MLP neurons of a small language model. Each row is named by its layer, matrix (up: input weights) and neuron, and shows model dimensions 0-63. Each number is 200 + 40 x the weight over its row's rms, rounded and kept within 0 to 999.
After each neuron's rows, "fires after" lists the tokens most often just before its 100 highest values on Wikipedia text that the model never trained on.

L6.up513,121,181,134,213,217,137,185,192,274,180,218,276,254,138,145,211,134,177,154,246,211,230,174,134,304,223,215,214,140,154,205,244,177,193,216,157,193,207,178,241,226,182,254,239,179,180,238,221,201,172,262,222,200,151,249,202,242,190,212,142,181,290,133,205
fires after: " th", "f", " f", " n", " O", "eb"

L5.up263,184,231,155,202,211,195,173,273,162,181,186,134,134,164,147,226,190,144,244,247,282,250,111,279,155,197,248,205,123,187,260,155,212,185,136,274,222,257,194,255,288,186,180,225,181,191,156,208,180,189,171,285,253,216,212,228,212,191,166,224,240,207,187,215
fires after: "r", " R", "l", "in", "d"

L5.up345,183,176,191,167,174,131,283,63,187,209,189,184,181,196,158,190,233,239,197,225,174,247,173,247,279,188,168,199,173,197,144,164,201,232,269,201,210,260,197,268,174,236,211,202,169,220,140,214,218,235,223,196,245,181,234,189,193,174,209,240,184,163,197,207
fires after: " m", " cont", " d", "em", " t", " p"

L6.up754,177,217,200,254,173,218,219,144,221,155,241,183,149,190,213,188,205,218,242,204,226,241,153,164,256,229,186,160,188,250,244,231,175,173,246,208,234,229,145,258,202,205,156,175,159,228,190,202,153,250,179,170,184,232,233,198,188,113,251,173,242,203,152,253
fires after: " to", " Le", " l", " le", "v", " R"

L6.up448,58,214,239,190,147,200,211,183,231,178,243,198,206,189,162,184,95,222,245,197,204,173,177,260,195,216,216,208,186,208,203,231,226,249,167,239,239,200,230,233,294,232,185,139,268,184,217,163,163,207,145,195,253,225,136,181,214,132,204,215,266,277,259,267
fires after: " c", " g", "is", "-", " G", " f"

L6.up122,156,175,201,162,206,189,260,147,186,168,178,110,225,172,181,180,197,191,235,207,195,222,242,240,167,224,242,173,181,223,189,158,200,197,188,215,122,237,188,207,219,254,198,137,165,295,185,199,242,200,193,188,160,266,242,177,160,144,199,253,237,172,184,202
fires after: " d", " en", " St", " m"

L5.up201,227,263,204,131,155,198,213,201,211,184,217,206,174,206,217,184,242,221,249,245,233,164,252,213,211,259,235,207,160,215,168,176,204,203,201,210,189,165,217,178,147,184,193,245,202,217,198,264,233,227,130,296,206,155,210,179,167,193,114,158,193,195,244,214
fires after: "s", "c", "l", " f", " F", " h"

L5.up166,197,169,188,261,236,175,161,197,227,211,221,162,228,186,130,198,226,202,210,277,199,233,227,230,212,240,183,118,177,248,218,194,208,208,208,191,161,231,132,184,175,181,169,258,262,134,209,295,173,183,175,290,173,290,192,100,187,165,189,180,224,160,187,258
fires after: "l", "g", "s", "x", "er", "ill"

L5.up50,203,215,136,202,226,222,227,238,174,157,190,136,178,123,145,167,191,201,187,180,178,188,193,209,256,232,196,183,152,202,183,183,165,210,198,225,220,166,246,236,215,154,218,153,179,188,256,197,184,139,202,218,154,172,210,101,243,280,247,134,200,201,214,211
fires after: "f", "p", " re", " comp", "ap", "v"

L5.up319,137,207,250,202,251,203,194,221,236,212,247,191,212,266,270,177,212,185,170,241,222,210,192,169,250,266,234,210,252,219,171,191,143,145,192,175,235,133,234,159,190,271,161,166,173,290,166,233,244,249,224,260,202,174,183,168,247,169,144,205,203,224,166,129
fires after: " pro", "-", " le", " re", "f"

L6.up163,165,217,164,167,177,153,223,151,170,192,232,181,144,133,171,276,202,225,203,228,259,236,256,252,196,275,189,220,181,231,221,202,266,151,94,197,182,195,233,201,257,163,228,161,212,223,192,206,163,227,242,233,98,282,199,230,192,191,187,172,219,236,150,232
fires after: "if", " f", "2", "p", "3", "5"

L6.up506,254,228,228,262,170,150,322,165,188,180,189,185,165,243,190,213,218,186,259,104,162,241,222,249,231,207,215,227,231,237,148,256,176,230,200,149,235,168,165,193,191,191,159,160,212,228,187,202,155,201,196,208,211,121,194,177,242,152,201,102,286,200,188,145
fires after: " p", " re", " to", "is", "v"

L6.up372,293,244,246,254,210,225,203,161,208,273,188,201,235,173,224,237,172,169,169,212,246,257,240,177,232,238,226,171,179,150,188,235,190,151,244,180,105,129,169,213,301,189,168,203,258,213,264,205,198,273,194,159,180,159,206,185,223,174,240,187,284,193,237,189
fires after: "g", "og", "oc", "it"

L5.up229,230,226,161,161,240,151,174,208,197,249,256,169,162,213,179,195,190,275,128,212,253,166,234,182,178,251,244,201,189,236,189,230,136,194,211,130,239,172,245,182,234,214,194,116,206,269,104,194,245,185,155,219,249,201,183,160,230,211,259,159,204,229,161,239
fires after: " ", " n", "ro", "re", " w", " s"

L5.up366,206,170,165,157,208,108,183,237,224,254,179,204,213,198,214,184,269,138,160,169,160,298,262,274,226,147,160,196,160,240,152,205,242,217,239,139,207,197,198,196,121,195,174,181,156,174,189,217,170,204,163,245,189,197,184,215,170,207,225,130,236,183,174,159
fires after: "2", "t", "et", "e", "nt", "1"

L5.up542,186,276,192,220,185,167,160,134,230,225,246,205,243,147,198,163,240,217,201,303,171,121,142,179,222,208,177,182,231,236,192,240,156,224,177,181,255,243,206,102,134,218,225,167,200,218,191,226,216,226,201,204,277,176,215,176,225,219,131,311,172,119,182,154
fires after: " f", "f", " ar", " th"

L5.up99,154,219,136,209,196,118,206,201,200,175,143,124,211,189,182,178,249,191,225,244,158,160,223,192,195,257,214,277,174,144,150,156,206,189,218,176,191,222,266,166,241,268,233,222,245,241,237,229,147,250,180,175,202,174,210,199,153,245,206,204,123,164,173,215
fires after: " F", " s", " S", " bec", "ss"

L6.up403,159,194,189,172,242,166,223,231,234,240,221,226,176,136,140,208,144,136,223,200,284,213,140,187,223,230,190,184,168,172,215,184,248,177,167,140,181,201,273,190,195,181,195,229,208,253,167,169,169,163,238,221,203,164,228,226,202,228,145,174,234,276,180,176
fires after: " d", "l", "d", "e", "r", " D"

L5.up33,172,149,161,242,200,198,248,214,233,194,284,174,241,220,126,229,143,172,214,221,202,224,213,181,172,242,239,105,152,203,250,261,167,189,236,189,100,291,225,181,208,144,185,174,149,166,202,152,179,210,224,199,123,178,265,191,191,167,169,313,327,196,273,197
fires after: " g", " G", "g", "os", "R"

L5.up49,270,195,189,235,213,245,261,196,217,173,158,165,157,170,103,162,302,184,167,226,194,131,206,208,191,208,253,221,155,216,245,210,183,184,199,215,143,250,203,148,222,222,200,213,214,170,248,215,195,223,180,141,221,263,214,206,162,160,160,208,159,196,134,198
fires after: " P", "en", " F", " f", " A", "A"

L6.up737,111,263,289,255,149,218,134,267,255,195,198,151,232,202,203,165,188,185,193,231,263,220,186,216,226,210,185,221,255,202,221,308,142,166,170,233,157,131,192,148,210,171,237,248,181,152,209,201,177,225,201,213,194,149,186,178,137,194,256,215,230,121,237,160
fires after: "v", "er", "t", " V", " S"

L6.up344,243,200,230,206,228,179,255,193,185,183,227,203,222,158,220,157,237,203,189,194,138,223,213,192,190,188,222,254,155,146,192,200,183,254,247,167,181,229,209,73,138,195,171,179,217,169,235,231,238,240,289,227,293,264,166,164,206,150,201,188,140,208,209,182
fires after: " f", "1", " F", "f", "her", "-"

L5.up695,166,176,231,255,153,173,264,241,216,238,229,222,165,115,189,191,186,244,208,231,231,102,229,229,163,245,287,191,166,147,198,277,124,167,172,192,133,246,188,160,270,248,137,237,183,144,167,172,152,242,125,135,209,194,206,204,142,160,160,177,187,171,212,205
fires after: " A", " R", "A", " S", "i"

L5.up634,144,210,92,255,153,179,268,202,229,168,263,158,215,184,165,188,208,154,151,298,237,234,167,160,281,106,147,230,197,242,135,210,212,202,166,200,168,160,124,268,147,142,208,234,216,177,197,225,223,211,227,149,228,256,228,203,162,210,181,179,181,202,284,216
fires after: "i", "p", " f", "ab", "ep", "f"

L5.up498,155,313,199,219,252,192,247,178,164,247,223,200,229,178,212,192,204,175,255,227,143,164,242,195,253,224,199,186,163,263,210,279,164,179,194,252,215,167,94,165,153,218,204,143,255,246,199,104,235,298,195,210,235,183,170,235,173,168,199,243,203,214,194,197
fires after: " C", " c", " D", " v", " P"

L6.up536,176,146,90,160,183,82,188,209,270,169,214,238,179,176,169,207,186,130,188,247,203,269,137,162,193,197,190,246,174,172,224,241,169,219,240,141,172,221,137,201,222,178,191,214,145,168,172,202,147,241,224,155,232,296,164,156,145,201,168,244,169,214,219,158
fires after: "es", "ar", "r", "t", "z", "p"

L5.up757,272,219,181,205,78,205,211,132,162,182,174,210,181,149,160,170,190,241,189,253,188,223,238,153,212,284,188,230,129,226,230,191,209,174,206,195,183,269,91,192,158,189,267,205,269,190,229,302,280,151,268,200,255,191,128,149,203,195,198,185,202,148,221,253
fires after: "on", "g", "en", " L", " G", "l"

L5.up387,170,181,197,231,236,151,217,250,240,221,162,149,157,155,218,203,210,178,220,194,196,253,223,254,306,199,106,210,229,304,192,254,217,168,276,238,204,235,204,219,173,217,179,227,171,203,204,170,195,266,256,224,165,203,137,198,217,153,145,233,149,219,187,203
fires after: " cont", " de", "e", "t", " T", " t"

L6.up84,154,220,282,236,220,220,180,149,256,201,258,259,163,100,222,200,176,232,152,187,191,156,261,107,90,164,173,138,158,180,227,180,165,161,248,178,279,259,189,150,200,206,230,184,177,163,197,230,193,168,157,152,207,224,181,161,236,222,282,176,190,173,203,205
fires after: " ", " w", "o", " n", " e", " N"

L6.up284,146,191,163,243,225,184,181,173,212,158,115,209,171,136,188,180,203,229,190,269,134,160,113,177,218,217,218,195,209,249,140,193,197,169,249,180,174,236,194,215,188,234,229,182,202,211,257,189,274,195,145,209,150,182,127,248,103,175,269,224,168,210,146,192
fires after: " S", "s", "al", " s"

L5.up130,237,139,249,200,180,214,283,166,223,180,193,194,303,233,203,156,255,177,202,256,228,233,210,224,183,248,244,181,177,184,170,180,216,167,169,235,229,167,173,239,120,278,244,194,210,182,181,218,213,283,243,218,256,149,173,164,191,150,220,288,166,136,188,205
fires after: " d", "d", " in", " cont"

L5.up96,164,138,205,236,255,272,252,230,193,213,205,186,196,164,227,240,249,217,195,198,216,197,190,154,291,216,168,177,160,168,171,273,225,157,195,104,232,169,179,239,115,210,203,198,190,210,222,161,240,202,188,130,216,196,237,160,179,170,191,236,174,156,254,190
fires after: " h", "r", " cl", " c", "e"

L6.up130,137,230,172,239,193,258,229,240,254,216,210,190,204,202,195,249,191,116,210,178,251,146,261,152,191,239,225,247,242,115,220,242,233,253,196,160,136,187,220,258,167,165,265,139,186,231,241,228,236,182,136,180,135,278,177,177,211,173,181,205,147,186,254,225
fires after: " C", " c", "e", "c", "o", "ity"

L5.up9,259,173,243,173,169,225,242,238,252,211,287,187,210,158,187,167,212,203,227,245,224,231,202,184,233,229,171,220,256,161,206,240,126,178,200,194,215,251,138,213,149,115,231,192,171,265,179,194,223,248,210,170,165,240,244,175,243,184,186,130,153,176,206,209
fires after: "s", "l", " wh", "a", " in", " part"

L6.up452,185,136,217,244,199,245,280,201,202,233,227,180,201,161,174,149,290,281,146,188,200,192,205,211,204,214,153,228,214,192,247,170,113,245,194,244,180,135,223,210,241,179,115,191,279,243,247,257,173,167,185,204,197,229,248,204,161,212,225,233,150,196,127,238
fires after: " P", " A", "S", " S", " N", "\n\n"

L5.up203,131,285,180,188,201,143,146,169,266,120,173,178,235,180,157,243,185,131,200,202,239,208,130,213,261,211,179,298,225,124,180,234,178,147,149,197,208,207,214,237,219,183,221,241,147,179,217,201,218,213,284,293,220,183,212,157,158,139,191,280,177,214,243,186
fires after: " N", "f", " n", "F", " f", "o"

L5.up511,231,206,120,206,183,212,129,108,260,220,199,253,214,187,195,171,173,164,229,247,189,221,233,137,212,154,135,276,134,233,235,253,146,178,160,169,247,273,228,204,250,260,224,158,113,214,192,232,215,160,236,199,223,285,173,179,164,186,192,183,223,229,228,287
fires after: "t", "ar", " y", " h", " T", " cl"

L5.up158,234,252,206,187,131,192,158,184,170,198,256,155,190,152,170,169,161,245,199,181,212,217,224,215,206,200,180,149,226,156,196,185,213,132,128,227,253,208,145,199,190,157,211,171,236,196,197,157,284,144,229,190,194,193,252,236,133,199,196,193,237,163,269,223
fires after: "r", "ch", "e", "ir", " cl", " b"

L5.up128,97,154,197,178,150,189,229,234,228,170,131,216,237,223,196,246,145,147,180,238,273,116,186,111,179,208,225,125,190,302,194,152,209,205,208,230,110,231,159,202,202,197,185,138,243,253,201,162,184,230,179,232,193,245,276,140,264,202,198,217,207,225,224,247
fires after: " G", " g", " c"

L5.up4,181,280,104,235,127,199,192,250,198,206,240,143,207,197,177,208,182,285,213,304,207,199,241,243,211,131,232,133,178,205,172,214,139,177,163,194,149,204,194,195,133,190,78,210,230,211,146,168,233,178,195,237,218,211,230,136,169,212,138,233,133,184,196,163
fires after: " f", " F", " B", " s", " h", "i"

L6.up248,195,271,181,222,234,175,220,202,251,169,170,210,287,185,223,222,246,148,234,176,216,113,277,173,163,200,223,233,116,296,145,190,178,225,155,192,213,146,165,195,252,192,199,170,177,161,183,147,181,256,230,175,229,175,238,202,158,242,205,149,174,221,256,179
fires after: " p", " P", " n", " C", "P", "on"

L5.up744,197,219,266,197,226,197,231,234,242,223,164,221,166,146,207,154,174,226,229,213,236,127,238,187,135,201,124,222,214,126,197,223,224,142,232,213,258,280,162,262,163,186,275,173,227,271,184,216,170,185,225,131,219,134,225,205,148,173,126,213,224,208,192,227
fires after: "a", "i", " /", "s", "ed"

L6.up709,192,227,168,202,190,268,191,193,139,160,212,209,137,190,243,179,196,162,210,188,214,189,125,222,191,219,212,236,214,180,152,231,219,184,180,168,220,286,206,180,165,235,235,156,186,235,213,111,215,191,213,194,247,211,274,155,128,291,137,207,187,193,145,144
fires after: "-", " S", " s", "ay", " F"

L5.up654,173,250,241,216,237,206,161,138,211,165,191,210,207,142,163,227,161,244,192,317,264,153,271,176,199,169,176,138,178,253,204,163,149,109,230,125,170,207,101,224,195,276,144,178,138,205,232,297,272,183,206,222,224,196,210,197,178,189,174,144,183,210,245,197
fires after: " s", " S", " f", "s", "a", "en"

L5.up565,178,251,191,287,244,214,178,275,172,266,247,136,134,191,227,210,252,110,122,241,184,233,217,118,243,210,143,208,191,221,221,172,191,229,219,270,178,200,183,186,193,212,209,149,268,201,182,206,253,223,187,158,191,184,238,239,250,174,163,192,160,194,199,130
fires after: "l", " v", "al", "as", "el", " D"

L6.up567,134,129,227,229,247,171,246,196,219,153,220,216,216,149,183,213,206,210,186,243,170,227,210,149,205,177,171,203,150,194,175,130,189,254,255,223,186,211,142,205,252,169,144,140,182,281,181,153,193,181,231,188,191,242,200,118,237,197,190,215,168,261,195,132
fires after: " G", " g", "or", " K", " M", " W"

L5.up335,169,186,167,230,216,138,209,215,240,215,210,215,173,286,270,227,227,205,195,250,173,218,175,210,202,253,229,226,222,141,262,242,162,179,204,197,108,159,233,210,154,155,81,136,177,219,170,177,284,224,225,178,145,116,210,186,222,113,167,196,203,172,195,172
fires after: " d", " D", "-", " his", " b", " s"

L5.up627,214,241,182,146,234,226,170,250,236,214,253,211,233,196,207,211,173,207,178,261,225,194,218,214,179,187,213,236,228,257,210,122,232,209,222,148,237,182,244,165,219,208,147,170,161,189,242,172,200,224,234,158,128,196,146,279,208,202,202,288,114,216,215,182
fires after: ".", " G", " g", "o"

L6.up274,278,158,171,256,276,219,186,203,165,230,262,227,209,210,211,257,193,264,166,224,189,139,280,189,165,228,205,204,192,242,162,102,149,221,206,200,218,188,145,145,244,230,135,217,183,179,191,131,290,191,187,182,204,147,260,200,178,132,250,228,182,250,115,195
fires after: "r", " b", "ro", " s", "or", " n"

L5.up722,199,212,259,241,226,136,235,174,279,258,234,193,185,255,191,186,228,281,149,186,208,172,203,183,125,238,222,201,200,270,181,188,198,154,268,208,213,186,170,230,192,221,191,257,197,178,221,186,215,115,267,222,159,256,223,212,162,163,278,224,236,235,201,237
fires after: " n", " K", "ant", " e", "n"

L5.up269,187,187,183,266,243,157,204,172,194,219,162,148,284,218,130,190,166,186,167,194,203,234,202,239,185,299,246,242,157,220,177,245,196,199,132,214,162,209,152,178,169,211,219,164,182,225,194,134,260,193,207,233,210,220,218,210,238,137,192,210,150,196,218,187
fires after: "l", " C", " D", "f", " F"

L6.up286,168,250,170,257,173,167,221,214,169,228,241,140,211,269,196,208,149,241,193,194,81,192,248,214,200,217,244,162,181,216,266,211,179,181,179,249,228,291,201,269,166,228,102,197,175,262,202,193,244,202,149,175,212,186,216,208,229,201,159,130,140,247,212,214
fires after: " b", " m", " v", " B", "m", " M"

L5.up122,198,160,248,197,156,198,186,170,200,158,214,146,151,182,148,205,169,197,209,236,248,261,241,273,226,238,184,124,141,228,238,186,205,224,212,266,217,320,211,167,181,207,174,174,198,235,217,172,160,225,225,170,89,175,161,212,200,219,181,162,113,226,216,243
fires after: " ", "p", " comp", ".", "ild", " f"

L5.up456,215,219,161,202,200,174,204,257,185,222,197,207,248,147,238,135,124,237,226,204,197,76,193,221,221,231,176,196,211,239,209,201,181,176,160,150,241,173,176,248,196,275,226,163,199,197,240,191,216,160,193,178,227,149,233,187,112,178,163,220,160,252,223,255
fires after: " f", "r", ".", "-", "e"

L6.up255,233,215,239,202,186,243,194,212,151,153,166,200,213,225,205,185,187,240,249,137,190,147,179,206,236,211,145,204,197,131,234,171,284,193,188,162,258,206,193,238,202,160,225,171,229,232,204,215,174,256,170,201,224,192,114,212,193,212,195,249,180,122,204,166
fires after: "em", "-", "i", " P", "um", "en"

L5.up262,178,306,204,234,231,122,180,181,193,247,197,132,161,168,279,213,193,216,178,191,223,178,213,240,246,72,224,192,128,199,234,217,182,232,201,166,159,202,141,207,169,164,156,223,165,231,167,256,293,219,201,203,212,236,171,145,214,175,198,186,232,218,208,216
fires after: "p", "l", " p", " f", "i", " G"

L6.up556,234,190,232,244,221,114,198,217,206,166,263,243,176,186,223,196,177,216,178,159,169,255,256,267,252,229,242,206,159,242,185,237,136,192,193,189,258,149,211,227,161,208,243,191,148,171,146,204,199,249,190,241,159,146,110,243,166,268,176,208,201,190,143,139
fires after: "p", "qu", " comp", "3", " rec"

L5.up590,236,211,175,242,151,180,226,219,220,161,235,157,220,149,222,191,235,200,190,273,247,200,78,204,237,241,187,181,184,274,142,186,228,173,196,175,238,176,175,189,178,184,263,218,265,253,268,167,181,149,173,194,191,159,167,218,254,213,214,137,165,199,232,250
fires after: "e", "p", "s", "v", " p"

L5.up477,156,149,216,223,243,198,229,175,261,227,149,148,170,195,209,186,187,192,223,284,240,186,294,187,146,195,197,249,123,195,159,242,189,261,163,145,186,197,216,260,170,236,236,185,217,229,219,176,204,192,212,192,205,227,231,165,185,236,155,187,156,207,231,272
fires after: " ", " g", "x", "t", " h"

L5.up494,186,234,283,263,154,204,167,168,219,194,246,157,254,170,165,213,244,161,153,211,169,231,193,194,210,160,214,201,164,211,254,262,206,200,254,169,183,189,213,185,219,193,152,167,218,165,180,225,196,159,218,215,181,278,197,201,221,239,190,155,131,137,189,176
fires after: " f", " Ch", " F", " W", "f", " and"

L5.up67,158,258,144,197,217,166,227,245,206,140,242,327,152,287,214,167,173,223,164,270,272,187,211,163,106,216,124,174,135,205,202,182,177,274,207,178,185,220,226,237,238,204,156,147,180,229,260,137,219,203,191,185,195,196,161,188,219,220,175,243,166,251,169,212
fires after: " an", "\n", " e", " g", " G"

L6.up117,188,238,111,220,216,154,180,176,158,234,187,174,232,211,212,122,254,209,241,189,230,244,200,135,244,231,270,212,198,134,171,153,231,163,368,212,174,160,144,201,196,234,125,192,220,230,176,247,145,126,218,214,184,247,175,186,226,143,248,215,209,248,171,219
fires after: " d", "o", "ver", " D", "ion"

L6.up603,163,189,201,248,259,171,130,194,220,186,139,273,255,228,152,175,219,172,127,186,291,195,143,119,199,162,118,229,173,213,222,155,189,309,214,233,222,221,210,193,223,231,195,148,174,216,151,214,190,216,175,209,234,250,262,228,263,199,150,198,208,190,107,276
fires after: " |\n", "o", "ro", " w", "-", "ri"

L5.up720,183,259,232,212,208,156,258,143,189,193,162,229,214,167,163,169,151,221,203,168,118,177,153,262,206,165,187,274,240,203,182,221,251,204,196,175,207,211,224,242,196,280,229,111,224,181,212,213,207,215,295,220,216,196,82,131,237,232,127,174,171,225,177,218
fires after: " m", " p", "v", "an", "f"

L6.up269,248,187,172,244,232,223,106,219,174,219,175,233,195,175,176,262,295,286,229,264,130,212,177,174,234,212,195,100,195,299,229,165,198,192,168,170,189,174,255,280,187,187,189,106,168,151,179,197,208,210,131,168,190,222,174,246,167,190,203,232,200,188,243,237
fires after: " S", "er", " in", "n", "8", " by"

L5.up328,117,312,212,230,242,194,167,200,294,237,220,257,170,172,83,236,155,206,211,163,192,258,212,214,206,255,196,229,172,218,203,180,166,192,168,237,230,197,200,207,74,176,254,226,211,121,196,229,161,172,153,210,159,197,226,234,183,128,225,170,208,169,251,157
fires after: "t", "le", "c", " m", "v", "m"

L5.up185,251,172,223,204,191,135,192,148,250,234,251,212,229,210,147,235,218,194,116,173,185,164,155,253,174,269,218,155,234,184,217,172,142,225,267,189,163,162,174,225,210,270,138,223,196,174,202,146,228,221,186,244,264,153,236,183,200,190,199,203,205,159,107,226
fires after: ".", "st", "n", " ", " e", "-"

L6.up600,195,164,202,182,254,176,203,220,183,266,189,208,134,217,246,248,208,212,208,224,150,256,147,168,176,200,240,169,146,209,164,287,135,189,157,219,186,254,212,276,171,230,225,225,225,176,242,197,226,245,178,169,211,156,150,218,194,128,174,165,192,177,119,165
fires after: " d", " s", " c", "t", "d", "ign"

L5.up407,164,234,175,265,160,185,190,292,184,243,154,234,236,220,206,123,233,180,236,127,211,221,241,158,249,118,204,220,162,190,173,174,154,188,235,252,199,187,137,203,189,204,236,191,212,202,220,217,220,200,142,198,152,247,166,193,262,187,163,132,137,243,221,241
fires after: " d", " R", " D", " a", "R", "o"

L6.up483,197,191,210,199,202,173,287,234,176,174,243,185,186,236,213,276,132,161,220,219,222,182,125,135,185,183,213,167,164,199,180,165,192,254,207,93,185,215,177,251,220,245,219,178,212,201,276,199,222,163,216,206,215,152,224,215,247,145,190,158,161,261,190,269
fires after: ",", "s", " s", " S", " p"

L6.up50,152,213,132,150,216,261,194,131,229,266,182,203,190,142,182,224,180,200,156,306,162,199,177,194,220,219,207,188,166,212,228,199,243,207,236,203,246,231,216,201,165,267,244,214,187,195,205,201,200,178,240,243,287,162,179,232,189,201,207,210,193,195,221,199
fires after: " T", " t", "t", "z", "ic"

L5.up620,209,225,124,217,211,182,185,195,225,210,205,243,278,158,86,181,180,179,196,222,262,202,172,140,237,176,224,243,158,206,218,332,160,178,220,168,235,280,280,180,209,216,256,193,212,217,177,266,180,180,191,237,194,202,229,232,189,150,200,196,162,84,227,175
fires after: "f", " f", "ot", "ri", "on", "ra"

L5.up687,208,233,172,232,182,218,293,178,251,142,212,182,198,233,195,227,202,136,189,149,250,241,192,154,248,183,245,184,165,254,202,175,176,244,187,194,274,190,209,224,227,194,205,162,149,134,251,196,243,183,214,267,163,276,172,248,203,174,258,211,169,247,155,269
fires after: "y", " D", " Y", "le", "D", "ld"

L5.up331,139,177,201,183,159,152,162,297,179,171,224,112,237,125,176,188,225,128,230,196,185,279,263,186,206,224,220,191,197,197,196,206,162,225,196,230,229,209,193,130,207,218,266,67,259,197,260,188,129,143,157,217,280,144,207,249,201,189,218,195,149,173,211,213
fires after: " w", "th", "o", " th", "w", "u"

L6.up380,198,319,201,210,195,188,165,202,209,251,185,164,228,170,155,200,210,178,185,154,177,131,230,227,167,207,197,153,210,221,313,143,147,165,198,117,269,222,179,225,200,221,199,175,262,199,216,214,218,194,201,280,195,118,157,219,206,246,242,218,131,222,244,222
fires after: " re", " Re", " m", " ", "m", "-"

L6.up189,226,244,151,255,183,209,164,157,192,153,174,215,174,178,184,189,234,161,200,241,181,233,148,159,187,207,183,242,160,167,258,134,202,199,219,199,232,304,261,237,195,304,218,226,200,180,237,168,192,173,261,188,209,272,191,233,138,270,257,127,157,144,115,160
fires after: " s", " S", " off", " k", " R", " W"

L6.up325,212,267,214,223,144,185,206,141,171,180,198,215,259,249,120,168,184,200,207,245,242,132,120,249,201,193,179,189,243,164,282,190,206,232,169,120,196,233,202,185,269,249,205,211,215,196,259,161,178,170,191,189,230,238,151,153,150,177,225,192,231,179,247,167
fires after: "an", "re", "en", " G", "un", "-"

L6.up512,211,230,213,227,45,248,228,173,227,135,305,159,244,231,165,195,180,189,146,221,221,171,267,190,210,232,183,259,150,197,242,187,206,197,181,212,230,212,187,195,214,174,273,197,83,216,223,222,194,132,233,234,202,248,319,165,159,152,202,205,178,270,200,201
fires after: " Y", "ber", "y", " K", "m", "ar"

L6.up57,288,112,179,166,206,186,226,143,222,183,220,235,176,187,211,83,184,187,270,215,206,255,222,188,205,138,187,139,242,169,255,237,165,225,143,225,218,260,166,166,182,166,237,149,190,218,309,146,141,209,159,198,295,245,161,250,137,144,253,206,185,168,148,265
fires after: " Y", "an", "o", " w", "l", "n"

L5.up497,162,272,141,261,198,177,178,211,272,152,172,147,143,206,191,137,362,166,124,195,194,250,207,237,208,208,203,177,268,173,230,195,207,237,201,160,229,223,255,173,265,269,152,202,180,235,128,159,191,201,175,205,220,176,182,157,187,142,98,191,151,231,125,245
fires after: "t", "-", "s", " w", "f", "em"